Part of a small language model's weights: RMSNorm before and after each block.
MLP neurons of a small language model. Each row is named by its layer, matrix (down: output weights) and neuron, and shows model dimensions 128-223. Each number is 128 + 32 x the weight over its row's rms, rounded and kept within 0 to 255. Numbers have three digits each. A neuron's up and down rows have the sign that makes its largest values positive.
After each neuron's rows, "fires before" lists the tokens most often just after its 100 highest values on Wikipedia text that the model never trained on.

L2.down368:122150052100183161144117162111158133202139136108158156110145134140169116164102109184126087112125111211101192092064105116108168125143135122193112123129203137138099115187135090162134157106137122139127157092154135128126157118128125153088080047074162117160148130082133128130163167124159138166
fires before: "\n", "-", "|"

L2.down870:099106131118097160114151175089107108141135176100086096118159167148128080147108096107122153121110152067153155103136147085104075126131133178137150181118133077165091140136083151103135157111100139138169160149197154145147138121164083120118124173104075118066104116159063098133111094158124088212
fires before: "-", "\n", "=", "|"

L2.down358:150106111141116162098095203164156126162103143147153145155147110140128101140145082138094118111134155187141137152133110129171080152087116124127146154133161147177122111112080070142194191144160079161151139119143148099151163173156155087119113119128151142142124064103135089089119120127105138198
fires before: "\n", " "

L2.down93:113115119168137180137137110148171113068124171091168114166140135171115116174103131161101129139085081134153217181126128061131148104122118140126080139102158169208071101158135118214125154142144105209119163139114100116127099171120131127142106158081083126143152134126119153180136199101149143170
fires before: "\n", " ", " 0"

L5.down455:133104148103161105110126066123060140130135106081186170089165089129092127105084188093150074118160164099158146119110160136109091110140151106123164112153067124134140127151127077175117126068170161103175162159138176133130107118070184176120114120173135165162094077093089080137135130146102159117
fires before: " |", "-", "\n", " ("

L2.down685:118107098116107111083097114124111141099064142125146158176136095066100143109132118128140160149140077157159148094117167179135144166104146086147095122155096141164145120168070135157094107111112088102176164151159107103133147136085110148141119148134175101183134160151163117103096157144079102101
fires before: " |", "ª"

L2.down738:075076143171138121145131146161155121130119132149143110145141103120113117134110158133137092153147142136152141136136078138102117128177112136156109096115105097247145138144113092142190160184111090141115100109116104089145151171095107103136118127115113155124133108139111126071082127125095159126
fires before: "\n", "|", "-", "201", "\""

L2.down853:129179071122132143121177108124061113127129106113077151118134094133074144115120182204202142137158095091078030084105092121153165119130124121134181082086119164219153178143061106121163119111153061135121124102092092098137145122117121119117108081101099084182173125143184109129162158100101099140
fires before: " |", " ", " Total", "\n"

L5.down1067:076117091126121129128158128138146128149155135129079145032137190253113139164089121138101129131122126163131133143155110112105137118147126119200148089141122144114199126127125071115136110124238174111100148128107116066000142119129133109153174081114153077156073093165105173113128120116143164135
fires before: " |"

L5.down126:137131122102112106078099160139114123144149126099126157141168110061161117066176159148130185094128117148188164160135118119077159151115072092140171123126156140132114116157110163125120136120108151214036071101044127139134138110101105182145134135183144116188138089110127127098122169119107156130
fires before: "\n", " The", " It", " This"

L2.down1337:132107132113136106128132143099153089085185092168125124107118121161110080174110176109099136152092160147129138107124109077127107151156165092048090062122172079140130115093072106135121104114175095139094145083141078108118070123125192132157127082093116148128107137112123148094162144154146089145
fires before: "\n", "-", "|"